Weights of a small transformer language model: vocabulary 2408.
MLP neurons of a small language model. Each row is named by its layer, matrix (gate and up: input weights) and neuron, and shows model dimensions 80-175. Each number is 128 + 32 x the weight over its row's rms, rounded and kept within 0 to 255. Numbers have three digits each. A neuron's up and down rows have the sign that makes its largest values positive.
After each neuron's rows, "fires after" lists the tokens most often just before its 100 highest values on Wikipedia text that the model never trained on.

L5.gate366:168167099129137048157119108163111071162115083132112086179118106115160097113139155150127138120105173052125137069151094097112079136124112171168093104105126148144091163119124192101118131132129135174120134097188116109086113183129124039141128143140147142102105142161090134106080110185095161207
L5.up366:133127156134177181149113076106088203171109088117132105122092100047091131154109092151158171122097065098109125071212119106148142089177133100133120150107095129145131137123138139143084093137146090165128172135152034134125138117068112167139151106120099088111101121133147111143118083116131142101
fires after: "con", "av", "h", "ap", "P", "tre"

L2.gate351:196141116140150104099142135177095130137159115124149213124129200154139101149138092166168159157097144089095112131117098111186115149125128188155119119137076113114123144113090131077098169158100116128140146175132112128106159123116077075137166058120118109137097139116111101092130117145112107102
L2.up351:124140119100142093081085120131133164121176096126181180152100099117147141058129128068155139163157110109110126121138128064210095138115098137117130101155085172119098151110083105108119170143080114121141127166113103116121127117125106129123152101141127086167108090079109156086119123146074099160
fires after: "the ", "The ", "sh", "Aw"

L10.gate272:148176100122150111111100144139106099141149172124162144132121137140093089144078112142103131159153151149124078125097095147092130139203128182140176148105151114061139169059129122173141112153152139040159080077185096150140155086152137108076130158127071149137181131147117098129113144097149139188
L10.up272:125125152075162125134125107145092144152141129116172134166176116178133147092113142106101170073137147114107147147070080175087146144172136155164159112104072099115149136141173145129110098142084144121099097189138102149146144201148117065043203171103120108098115141102139066130124128093147157103
fires after: "| ", "Y", ", ", "in ", "TC"

L2.gate209:099182116151135127145099096209121130130146087091152170127101153112122103090147145103168053082144097111135183114093090149136116175073135154120152180144115130078176146123167067095097103102106100094075107092132137140085154155149163092083181121074053053129116149149134074112124171137116124129
L2.up209:155175085124168177152082124163179173158164067156141143146116151063135138069133149107106135161116134079089121115075110096104114138116110146117168100116070079133136098137129122094118128104140127142166106206129148140106104088167139152088138130161115100165085113130179128083103175130104130161
fires after: "==", "\n", "== ", "sig", "N", "includ"

L2.gate62:129133073083163173126134158144224179102118122126193120157116118101195097136085092145130174174143131098126155130181134135104089113177124173119132161158182132152102186072146154126156103152162140138141126160143121114078158129140107111148079075164094137169114144143148117105098148097099129136
L2.up62:150166030061141143100138194098130123175115151145124086160094127123154112096110095098087133079153155099130144116154122084201085142164163072144122141109166094128100142123119176106153096126134159143069133179142130161166088120117108133148085127099056134076169131113178152124182120153093140123
fires after: "\n", "K", "F", "sc", "And", "Sh"

L9.gate7:111125100143149117114137196108100160159137128122141130180163179094106149105142075090203170082153117174165101140093170146137195131170109156172158165104132094157128154169122146074084141106117107118124106076122161164149152155145124149159148176093172143130143152106204140154167181123164121192
L9.up7:145056134116148089181149152153130083162103241113154090145064120120106146171088122092104110123119047181150100144084090123159083121116113116132066169158098083163077136168133095096161135143129102128100099103082226122135099158132116101083150134080095133143065145120173162043143159185119152121
fires after: "M", "-", "m", "H", "i", "or"

L6.gate90:137091113092113090091130123108137169143119087096199182172055098115122140151084155057098150102125147108132147112160127099101134126146156125155116117085072145171142117092061114129122143105163175128155104133163069130122166153104052139133166088121179105105188122109101101120072107103129161111
L6.up90:115149177146115099130159094084114146055124089134125089133100090086094092111164106176076111078159161136123132146114167114046186148096157156160138169084124068154071105122117074101088129087137130168108096118070150115127140161106116103123147136113109102134167065134104117107113146151133157124
fires after: "on ", "On ", "U", "im", "House ", "ter"

L8.gate236:120086064155078182147152133098158118169128119148152123144116123159190094152113169154163103078172190114156082080101120111112120140187063109180141229111111118077133131153143125181136072088173153135108100141207152136105114110121139108124148165102176077113099177149128134088098122136156119095
L8.up236:112099155195158123113131106123118141148128112116119113142152095138080134023151141151156072136147178100106074165130110117124178139068122146088114135115136186138111121148122071137177090135125122171145142158096035160175127137123051140119155173133183124104145116118137106076112100131154096115
fires after: "- ", "T", "w"

L2.gate291:148129156122026158132117173137171158151135126130079142112121143056173118108117091183163103107095102135104133053134210144144139093120161134140179188113168121111123101064176173209096171070127167123085133119097100174130134128097136099137171116109116142150159125108084102175142130138114104108
L2.up291:153127144049096111078121160091126187121145163120075176115164161156101159067143142110164148152196105103129126197184211197139135184144159127152111112144186080103142162149158167150103137092108115112197121103140121102113102139123109099138153103118105147150117158116192137126111168088079105115
fires after: "f", "c", "v", "L", "del", "C"

L6.gate9:162100109145111137142090131075131069069143126131155126121086159169225094169130092082164121191125122151115143122127176135154156107137071114096163166121151131126084138118156079119157123056134193127056118118133129139095122082151103108113139122196159131126152091089174181065109082127119129158
L6.up9:109156121117116104119116069156083081194136113133162088108099105146111151147160092185121096115170130153130135155160165160112101125105153148140126125073200076130107105117154125097154078084122140104070103096105097086144158142139134130152181066143122161098139137171132146070184141066206149202
fires after: "| ", "; ", "==", "ch"

L2.gate102:085131077086118141104116130093129121128133140134117128177164156152177143067158160218124174099121122130123145122156120135127087162085166173067121144123139168152102109137115083127130127128146189125112053175110128138099074112123174089114125191105088131128168118038122158191076101145157131057
L2.up102:097169102098147087137124177137105114168162111130110103144133114097151108109190102167165192111126138148132163181105094141171092153125203139096127161107172125119143117105115097103100163109124153120111125167112136131099138153144097058139127145125063142066107157140094133175093113144130123042
fires after: "D", "\n", "K", "J", "And", "F"

L5.gate27:121121158124085135148092171108121126175112116144172127146141077129169071088163113059132129140111099152041096040160064117129124135126125101127072132139113136108145153144127117151084104095121142160106066097124120092131190151088153121146077087120174148136118142136128121130124140136143126145
L5.up27:068129111116108140096168123130102142138111137115138163176143109065138139132110131078131162147122086066190096174113121157072104111099137087156130164072117112085109170181162092157189118115110111105134102161135118155104142102152207178113185079151118092142126146150141079150081088137139136109
fires after: "Par", "F", "f", "U", "ar"

L2.gate198:184129105080111126097174098185159133092123098120121107146130084087153101099175147145107149130174161172156103105072102087144165135132109157107126106160148144102159151162201144128119117135209132194083138110161135099085133093152114134096132136107149177082193118091102142126141132139191092106
L2.up198:125123103190156189177132139144035103127128104104125099163123134126095101063139130132112148153132134151114063167104087180141159131148062117092131101152148061136087160174151113103115159077110156153088110165124083085124079186134112056184127136111158108144177117097119111137110152181104114088
fires after: "R", "in", "Mad", "\n", "br", "or"

L9.gate99:140157134113128109154180123095150150166164107115138199156161128076136186140104108186106141165148120071115143141124137127118121193119132123126110055059107149146157131118093143147051120087150162089134070113082094118084099123062163153137149142093082121109159176121131158103128128179174132118
L9.up99:102066162156143104144167131187116148182145101114110170140047156123166127058109106098088165104127123116146105124180152090155155164114131115072137101122076137170061109175129103140154162143156107152146129119046125110085170118179146092176186054097149137155154121120155163102148147071119141138
fires after: "on ", "On ", "(", "| ", ": "

L9.gate182:140200146192071182148055094114088156152094082115166126120145101059106165147122148137143174032110154147101153124132168154127074121137072113153091101094134132113097150098154107142124095134100204167157117128108089117127132138138139206137155198163156152109168153154205120093076142131144094099
L9.up182:074113168087094157127119080134185158144106085104186089119068061131091087100138106138137107126127107089116112089129118118064143181152088147177090139149135116131144170135128108139122125091144128100138071149190075079129096146110159114066137110146135154161100158120147109115086087133152164124
fires after: "|", "- ", "T", "ost", "t", "|---|"

L10.gate28:118159168124120092126131089129137155093153134155147135137102126066126146111134144128105093138162170131092140194113157182139128084084110112155138100101110160168137125125087171147083135106091118072178095153091158105152134116135097140134151170156225097150156115149072134095159102129130126092
L10.up28:157143101086151117122117170141144109108106099077139095179124149121072113116132139098142161151104099103130143138151159173152116136128119104123132137095190110149077087139094157125123157071025141086111209113091094125148148082127144157119154171111133141120080150130089094065166147175132118090
fires after: ".", "6", "8", "0", "child", "7"

L6.gate110:125140168071090162179117148097167096072047101153125152093113126094164179142088097114150095174172097113093090146152114106136139125161135119098094160068147142172103164151130116137100094099142108188166122122149104100126178105108142106126103100154116105112071144133123103112117104184187142072
L6.up110:110140161153107172142146182133115183127132116168131114149090149142167107146141105173165116149092175193166110174121163125129103169112150153145146126157113125119106128090098133127123193196177082095158110100153164079102197124145169144161129142110202147107162116051115147165144107106100097116
fires after: "U", "ig", "Arch", "Ph", "ph"

L10.gate77:183165100102164096136177085078154115162124138116091080139150072165127161153087106121108121148041126098080097156156179109163139104081119175162143130113166120108139095113129158130107178118093137151137136134163102120056155107136147084151114156098113123122120117111129116071143138098165175141
L10.up77:147122073108127189087136162135128094132118064124116126164076185151165116186149147181127121125087133093146164065107103152120104166127109123096147153141153114137152122152099147064116144100156158100132121191130119150130144223144093148087100080049107220086158135103132091083103153121112126133
fires after: "S", "(", "s", ": ", "G"

L2.gate63:136131137122075115126113126134160099119165062152214121166126149145048130126123099103087123088100139107143181093107069147095183087163100097135112103158068101154159165149145149143134128055179155123096122131102110112126077100082110099154071100115198113093054110149136128116163114114178147179
L2.up63:105116147125152104147151112102084118052136126165167119157086145168046135153139085150129114140120127114175153156167115121142118095139109123114150082191158103174125127119147095134150106091140136106153190166110166142091084139073165107136121160187124092117088072147113144122134096166142129226
fires after: "re", "M", "um", "Inter", "sup", "f"

L6.gate170:100195142090110113075139130173165075196153147100078174109094189108111130093094162111105132145121113054138176108113119139132145153073146164126128163105140083136136116111200135122137156162111139122093166156079126089159053119061141105078145076114097142124114147117137139160103150135053113174
L6.up170:088135131095042130089135120101147111125132135168129145108154145121087132118131119111137149125063151144110082140143188113160074086171158135117078176127194104126110059183108180117117178160132214089140055147179111114099158159098127118175155113113113124152129138138156132110119164072169112174
fires after: "c", "Or", "inc", "C", "li"

L5.gate344:126162180070077141162118130204093208097179182156126130152165156099168148110126136139180128121100137083170131086106105148089082068106095157107129066154079179097110099134130098145155190106162148074097108155124140095169143126185108143086115109065172090150092141104156175143109089104135156159
L5.up344:064085114136171128112090142048160138143155157101116113113137165074095128062157115154163128136157094125146120141105115138144114129143189177130096067098148124143081100130119079135130114090141111103135113129154139103201060201126130142129074164077101137095135091133144119096097136120093131082
fires after: "s", "N", "c", "C", "H", "G"

L6.gate247:204142135108159147148142098095106115122107116109164091127144147093097125107085126152092147137072133182110096174187103130121106130096146126137161106105117156137130188175109072071115168120124099117158107154136106132166070181121110096085107131133073137149138132090152074118122100091119125167
L6.up247:142162156108101109144062145101126143075139099120126109174105125127183108094125120162160140137174115069201130053102090096136110107101113133127065158121088156097075151118163139105141094103195143176181120117134088159144168107177167126164076088142119117139140120112151082118121164136091144130
fires after: "S", "s", "H"

L2.gate235:165130159150143108108100130138090078140138085089134184128131142099220147128107123156109131099163123119201123176095097144176130096145127149094151120131136067114078167128135115137161115120132135140163102180120139100162117124084163090106115129093082137134033168179136119149115130150144066055
L2.up235:161129164141118136173148134120131102151086132048109099072132121164099125114096135141174135177096167125125097107131138138111151152165138127132137146104103171078084171172130156102165121106083193149174196111098141109136123162117084111139151142171132109132173201114083139121122087108112148123
fires after: "Ind", "G", "k", "g", "K", "ak"

L2.gate234:119136134120128135087094177137159179070149045181198157133088132086117140166141130148170104067076066146111107110113144134144120115118160133124105148107136063096175074051120088069118154123100123119134148111094126071119149065103133104165105088046104156109152097147128121126135101123078120179
L2.up234:172096098121160111132088081145166108133097079165149151168188165125173175178168147152139117140193091091103031113132167137181182171174158157116118165114122140105051147105141109118092103193129114110150143160152082178125129176161113051045154105147136132096127137127118121116116154128212111122
fires after: "\n\n", "\n"

L2.gate370:151125136109154120075111133117114175105132142117159124164110168067076040088119079165157107088110146118095130078086143118075112189131094104090180103099077111131142115166139168038097140164141062166130112184129191182075096151177122124113163059121134139123148175086152144129105164111083144100
L2.up370:103064131108142108147125107120152118100122094144125127124150081074193135087128130148057150193165110083195107070171161118143142152167094119179108138143131120105136191136095114153183118088134116109121144148070087109219147068194121070128085108155186184162109118094142160069175147159105128178
fires after: "\n\n", "\n", "P", "ot", "ons"

L6.gate258:166122190108138094127129100097131184123117136153123120134171147091204109211084141067190145180064092147127076147161118160109164101100137133120115139127131132133112183108111157099120096127091107109178114108155112153174174122094100119110111094150149161133146172140059161043113157145112100172
L6.up258:158082108154107096084138052175123144127179191129129106098109108155130114124147124107192144132111130117188131099157089161070135176132094112125119108125104159078101145136126153172135082102147103127102092152098111177126118107137187143117146089100068125134115170165138088127105183171139136129
fires after: "L", "C", "S", "M", "G"

L5.gate256:127199076132149191103155089101136084116114136143181131092108170107064103129083208091072187133112090119166132174091099152155167165130121129149069121137069064146171108105149157148112107137130075177154097136147105105163124122138182187141082126143126197147107125124125124110145125121160142080
L5.up256:144110147184094159136226110092107111139139123123135126081092140093070128122140142152107153107155144182122094115103100157162136126121084157139134154070131135153173136151185115198134099134169089138190065174096076118106103116124153205138172090130058218118138135116153116136118111089136089144
fires after: "g", "the ", "H", "ne", "==", "s "

L8.gate265:139138146180162136168138116112093152150107078106066104183080162095130130120080122100074110127112108078075109126069086153130076094125147099106106112116107131098120198167070109126103147141109108090117107138154168129123133101189124148108085123158159100105094141062126172122074076163162093144
L8.up265:180094140144143143153140150110113169084090211070088078113122096074154103129115136152073106095093136140119112059151132172099152139124069105091072122161115145078138132107132096145097101168122122142156079131123174118119096114140140084113146150136161136109102154124111137119087148107124118098
fires after: ", ", "in ", "at ", "L", "of ", "ne"

L5.gate152:104207138117152201127136107176078109108131134129155076103129097135145125102098138139117139152138108133140146158184115146141161135157106145112083094160152156127090103103137094143167168094169208161091106203104057086162175119148131132148178127178129134165177150192121114135102070110129095149
L5.up152:137139094128126105060081193174148153074106141120115165150078118120159128126166139087120070165140156116131110110094146087137081130143192065147099116177093105174171088110103065118154176183144143072117133139068155110118126148108120133114118146120127178111143112210142136105117076144101087095
fires after: "ra", "g", "z", "German", "ab"

L6.gate169:107128138118171103165118084148121160127081080144129149164106153150097098149177108129122131092151140128099095106130130095202063140141104165072099146075170116149093149156129124158177077105165127149130082145107105122200132178155125117077107122080102132101108099161114093094141132157132064141
L6.up169:122141090110130079119127108111132120171119144135137096118125097096144137055176100095054092095160092115128174132139103134181055128109140174128172172110199180122146147190088094120135159140102159068095114223144109149112124115075133169104124121176142113092130112096141137126107133109074106126
fires after: "- ", "T", "was ", "Qu", "the ", "|---|---|---|---"

L5.gate68:127127184108090130125143103130125137093160119148113188114115067108094194091082060132149194114088126114135174085126147137149136071146114124180068151097123084195124174173134121127141108120096143113045128195156130116179100151088136090152127067119108122139129093137084162083170155134113184178
L5.up68:151107114144147182144123092071111068095133055111157093142150105141089103144064125064075144139114179114129124130138174136120114122111110118123105148116113087136071101094127211146095143114157129166184173147111124162091135074096101102187096130134104127108137118171136155082076093050135057154
fires after: "h", "f", "Qu", "p", "sp", "av"

L5.gate262:183149186079116123139134119126085104103114089150101118090209137131159096134150137129120119180121113180052132095077108196129219154116116144160122189166144123130081138148180112157165148061149147138115102101103137108133099159197176137084155114146146145124082122131168147114180165110149130142
L5.up262:131085165167142086069149127120119160170075111139127150131090108143162101144168160080159064173140118129126155171143132113179138152150170128156140153141146117191094109139135114111071097114147126129163130172151113144179172132084148150157101153119193107156084147156143138161084059149107172122
fires after: ".", "er"

L6.gate80:124135198180113092091066134168102115097121137160177196155127125030108202151202079145093116142138092156182140099135120078098087114129135110068144090146123090124125133130143150141124061120156155125118134115150091200107140109126109123101091132104119094151106098217118148150140140145106159160
L6.up80:101121120154094143082187171210087163156138180176115073155144104119147172077156059131135128129113148148133188127183114109143140133129134118144110096123137127135165060088073175111123122126114144192126159162060150130140109104140109158141121194166162130128107151085122177105126107225167152138
fires after: "J", "An", "St", "Ath", "ath"

L10.gate83:193112186173158066136099111125117111150131080125114107126162138164170225167138115142087146154161107113060160152119180146152106133095097133109146124113106114134124077106155124225125093110122096171101160138163116131159164091136155123155058080068143121065102115136137178117184090152121118158
L10.up83:125093187098135093129134176130120184176133066098106110146140149086152134116116110123124103133143140195111160115147122169148079122151136155145066130096149173075146205078110186068126151114085117110138141130104136150110161133071144132162078100138130137139179095156181097131132136127128187130
fires after: "b", "St", "h", "sh", "w", "bro"

L5.gate173:157128081128189079139117133145064089097108128161107090107098100142157103163076108091109113096102134102113110121101036186111126116099107075146079072094126138195184143108144208107111117124123126161111157162085153154096123104128159141150129116141184089133150112098114104112114040192141131095
L5.up173:101109086133162092152127126150208118110124105081130147111144147137096119184060204104175151087166119102126147158126109093207109124166115094128136153147202123148161168201143123142116177162122160130114074149104102156127112132185149131107103090122165023093135111126105094124102091132158133186
fires after: "in", "In", "con", "es", "j", "Ne"

L2.gate98:083166112170161177106127127161110107171205148109076149148158133089164105104111105104098227145115158076147136046134148151112122111139077162081124128074135197162166146081130120111140144123096126120140128149168075144132180109128147127065154124098094143072072153164131060125127162150183082125
L2.up98:160123112135117113159206099128124117136134042109136126125153132114092155132065122132104109152087125092105108171185177121093092092138161143156179125140133160167108156110136146152151089121145203173121095100160097138135144165157168126111116175134133151131161175090142105159091153143166203157
fires after: "\n", "TC"

L6.gate272:110148128102075172192109071095125117163094177128147064097139156121150101104088094101128049163174131149108176153135117098155137092160065164088138130092137127094085093134096058105140171105125188145119093138110158097149168155123152083165073150104152138175137113069067106091136145192127134132
L6.up272:113179131086156170156123094116172169145132092153160080176159137157205133125137129107162080109091156094148165146142100105128095162128077169100141090094183135074125110159038129111108123115098196146150163118091171123106168109116099113140068167081189147095067132146157134092118130137098095106
fires after: "Ch", "b", "B", "ch", "t", "tr"

L5.gate46:106113157126102082134182136152102102156191110116172099138085194127123132118129112178170117152093158103118125161067112175142116213119143149107112137042159077075087168148058089100144163085106118083148156052125136158153170124110121111151097124108099199150131098129142120135141041090078128124
L5.up46:140158175113150124147160130064059131134136076163115104149057129097062104113161111083162145096079083134167109153159120111086187176125152136104136112160173090068078065136146120097125135161144089157154107179129197161132082133131158068121119135154147124121146071079157106105110181114101118130
fires after: "R", "-", "or", "an", "U", "s"

L8.gate329:140090179126091121171127105161113082139127131094115131095083164186168088122089114141151124071142122110161121091096177149177118087140149116127135162100113115095119195141184186086176180106119110129116155111124110114118107143146079165109103132132175174161095077165169095096128124130149090124
L8.up329:159090130102091139127169122162149126098144110173100165136163152122099172166146032054134150106081117107123119081095166123100134168092130119108120055112100095116217157146082135137197143155111145235176104153119129163143180148098124164069154080177133131126084097145103109165101087153093127183
fires after: "V", "is", "re", "u", "em", "f"

L5.gate88:172145121135130142165114160091185090155126119110167126152176114108136149113170130129090137171176111076049164122141144084167116120126054151103178173114141122114171158125178112090085127141167139070105141094164160149104138103125135129144142157112120102119122186130121089113158096099113132064
L5.up88:139177158098143122117097126146206139146137199050133122069122089142123114161149155135130136097165145131058155058101172118183156128135103139124165099175129107118129192177151124221143068127135116104142146144198137122116189100061122194203166066124140102113130208098134147146113146123143134201
fires after: "P", "L", "K", "St", "Val"

L6.gate305:106119159139153142162166141147098194053148111085130123126147069076137135167124118124191121097129117109150121134148089145139071133141155108162184177115104104077143107169133111118125148108067104149161127176148138177081106089106159188093140168101133165117133131110127082136110135142109114140
L6.up305:128109032149100108146109105151155151152137131122121145121147069176170147096150161132162145151185088151146115118173100078112136117140123087160135143137202124167145102100144158122161135134169129118091126143052125157140117105111119149138170098083108074118191153099169092073088183103174130146
fires after: "S", "F", "C", "ad", "st"

L6.gate345:111130100166108121119136094142109163109153124172135198164160097066131135118082099102119039126154066139140079142153156086139129152104169179105105139113183111126127174144052141130077108101111124066122175103084097116107117076099184086118155205120181141101113129062122113138139155103112127113
L6.up345:154082136136099137090096176121204089174155149124138125143126133153122138153146168165142130131153124113158088149119101170155155141111104180104153111138110147138151045108138156138138086163154172076118090158174141093125149084113131079121203153060197157114145165120149125147126110095108126193
fires after: "\n\n", "\n"

L5.gate159:102107102112122205119117083164121133080088122158128123161166081177107186122171088144078121128128132170137098094187103210115168087094121133088125106105154143188190100171109165137150124134171151142123132068135140182110098116145150147084101164071145119164169111116135131160125108086151084173
L5.up159:162102141205093117078126146096193081132164139128105122129106106152122096147115138131117073175155172174124126118157175097096113109109123124184154082119165107129176131158128172106090114183094148131110049113120152070156101117125160113110064101091184176065125126139167124082099104161100140129
fires after: ",", "in", "ni", "wh", "j"

L5.gate75:118146084126126130083140125163122123109144106156122196145153149096095120138115128132097108143092140081113175120051141176182106158062148096145166145120190109181080111081139155121175101153146117117146160137087105153134123071072216183129196083115037144164150114168107090143128090071106104142
L5.up75:150115150082108113077118122112091128165102110131106140101110128136093108095156119137142105141137153131124103103214162122144115160191133104138125053150029116129119123102130132174075101114132186118148216127188117083113084180157160154100193132132113151147154117114193095111179134111120159177
fires after: "inv", "el", "ren", "rel", "ed", "des"

L2.gate113:176132087126062143110110086193177140189117100096184144188120130104112122121080110095141152208098179146141109120099126079179164128135153129114149189110098105111130121221147167119141113115158177103154125149107144173112126152119088131161110084082147160155127073183078175139166117117087131173
L2.up113:195145202159123185097132118147167134172083120106154147166102124105121147112076118081108129211139104167185116125115131136158165089147162122147141201100080119160124127122142121116100141170147183128102112138167036174125141160170119126160109118070116130125187098164125151154142109141090125129
fires after: "rig", "R", "or", "the ", "H", "P"

L10.gate304:132137148159102116142083088093081086208201111078124139130111128133159117187081136089195086125137124119114133102110162111099138099118050105176149155077140130173130171078121132111140146085145094094133102181172087148135100158164154123083131071130231110158167193119150071106167146073157092133
L10.up304:128126132104112135160110096093063180210143139149127174128162096150122146163164182162134128173082036129107110117144115145165156123133093135103075100087121134160105113117112111144127126118161106151145134110172097103111126132185167137164089117164121093146208126043125132068157142091124036133
fires after: "|", "===", "==", "es", "s"

L10.gate76:174135100187092108104131060039122162069116097109099122139094130139089102072110127137079147070134112148143130107159159116087111052152100133085111096127133114161112130141138158139134095103138086051170096104117048099147081175040137112120136151143126094136092144149122103118140146161126098116
L10.up76:135168087164157151130085136140154134125155142125117114086144065098089136121150111113090023129107096178124125129079190204158148101087105079136131113155173108153121188124142203169116154130160136109116114105176119107108127134160093082029096144076173124112130164191105120143122098148146109156
fires after: "of ", ", ", "his ", "at ", "in "

L9.gate195:101163077110125095101113111130131123147114157119077171117180133155199121112045090077126099129145174077092143174097154165103206108127113084136144119089162153131124137147175174106111138127094139170101128140086138129098198155122126113094122153154153084103115124138233070088127141172114136131
L9.up195:127072121110106073100149069127141149167128166117085092126150170168094150077140093095095128056095148109132154152121101149144099158170177129113132175105102109124130169109119048094146125166124137174096152135181144218144186085138108139070134156133138124101191143083143135180107100136094106145
fires after: "\n", "born "

L10.gate239:090171100106081106127199114119152109124110128104166120204116111124144125188129091066139102055129174124115071157096126106146094112116127142134058099146131134164146135198166092062118138156174083114185121167198112137145113170133084127097138104090150123123165140092103151120118126083131100178
L10.up239:113144144136077134119092158118103098167089071124109092131023140144147172148170125149121031137151106123089196121156181121092112185095103172141157112094103160130111117145145158081122173141068127170129142161147161092141132137119091106118096139077094116128116065136146105113116170113092137112
fires after: "–", "- ", "in ", "to ", "-", "In "

L5.gate44:060188144126166094111084122141143163119137135122142160144096079124171148111142116194155119147081103149121133098109143102106079131163128128157079124139129097106114122060009078147151066166087136177158127082162205161141161165139124153127098093078138164087131142225122162128085130130107116096
L5.up44:117096159107120068138108178085128136137133077072136160132145147167123106139105123150171202094114106138076172142078117135126107070109214093135081142075152107114127144079072093157145087114135182134134108130151122155099114138193092117142153185108087160114077134185193112109111139130193146129
fires after: "N", "I", "G", "n", "g", "D"

L5.gate185:080122114100096120107128103150115141134119086136091097131124056165129095075087158087115107115163123204122166120097095184156115127085089084124171085103153118156138101126097092128109134097161103146180114122192121125146128113124161148121127092107151139146121185146153130132022130103142081073
L5.up185:070114146139134121084117195097145159146180122158081113191133152118125090120095091121167098080081125145179124144086057126111134140117127159153135141121140130115088126154157148127155155166070171182119148071109113124118123144153125135131194067132110158123151177037130133069161162143134088172
fires after: ".", "6", "8", "ne", "0"

L5.gate64:102145168094116126060061150134121148145091132170123154225144109116114106100115107131167151173113185114154150097137120157123142152141078147136103113154160110178158082074166172119109108095089101126104089086145131185119098120143081083184089144091133163095118089117171081106072153125082101090
L5.up64:106107151196106101082133115122126074159109097179147135135141146146176113126098098099119109156185144142038103153119165093158190144153148149155154133154155032126102101160163138156131135107145137147141107146139160158082136130158131116119134144160157085143119140141117089115138124140176132130
fires after: "in", "er", ".", "Ber", "r", "Har"

L6.gate266:146132143089108153111156160099109140160201107166146150114095105133140146125144104104126135099180092162114140104144182139118141151196088142113101116068146109093131200114125178120122172151140125133138120185100069098128150089130121214135056090070193132133162086163090049134121092125097149131
L6.up266:119097156079127137083114168111121135106173121139139136079143144156092141116170159127194103102109136091118119090165111172157101147062126150119141127065050114102116145181125191157133177109118076199113103134123117183127086112120162103088117112124142167131066108114081118158155146065164122093
fires after: ". ", "f", "I", "\"", "bu", "re"

L5.gate168:105167179087098130120103124122153137143122112143170168103094092085160165115068146127131174163104083101128150120108094139152204121157084144169171119152124133148157147132140147194083125121073162109083152118119100163167175123100090133151086154115116143182185140111190107089153097110117127108
L5.up168:141125121133133142119128126132209113168115141147133178115119143124064129149192135165098140170135108143158152075106154151118135111120127119129153188082174174134165127095150198165092105121151104136104162150110151169186151050109141111137132123148204090180088120132226131120130113205116126106
fires after: "Z", "St", "T", "N", "K", "Rom"

L9.gate255:100121132097130106151173124157134164125151153061063145120148134146150131110125155090158137048158067148115131130139182162168140117119165196145198096119132105150129061086143150118144150179160114140069115156125077140190125089119106159094119090108165114050171166069141152139159133142168103084
L9.up255:188072136109201091125147184091087156175192101107128134124135171146119134119073175134143067142114134094096118183235112143096121091060113141190155143152117095118135108134119141200091110130099156121145140118117085098111109144132152116086141145109132129120087074090151112113133145132072141102
fires after: "8", "6", "9", "otes ", "7", "si"

L2.gate374:122151119166178082104084147137155148174080113109168191088127115119077145168168138168100139138070082155086124118087066123133170073102157127154092208220180131202122176109130114086105089147089069175104095164143128141107157104121145106116151134158144158065113153188148069130126129131124150128
L2.up374:100149135098179096120150137113109114155128142177150220076090142112171139164196109174139188167109146105167144129121087144129188132113095196124104131173103119093124133074156096085109101104132133137118172102107121133086148149129077075114168114125158161131130138162095089073129122128039134179
fires after: "G", "mar", "sc", "O", "g", "C"

L10.gate268:153194067144131164133170079155097078197122159164144121110102120144117079085077119088109143123149094127120076106163120174106102116170199122167172137104131134102145134127100151136153120111155107121128078133124171104147127092114091123125198156061156129129142130167065165121155198111166097119
L10.up268:132127106119171093138125114140126079134143147118155160126086163139181120165096157185088137158127117162151102113137056121114117179193155038106097123062092160110199136087145117154149154120146085111122086128083131092164089103094152091098139127113140134121117139117197034112181189092109081090
fires after: ", ", "(", "| ", "Bel", "), "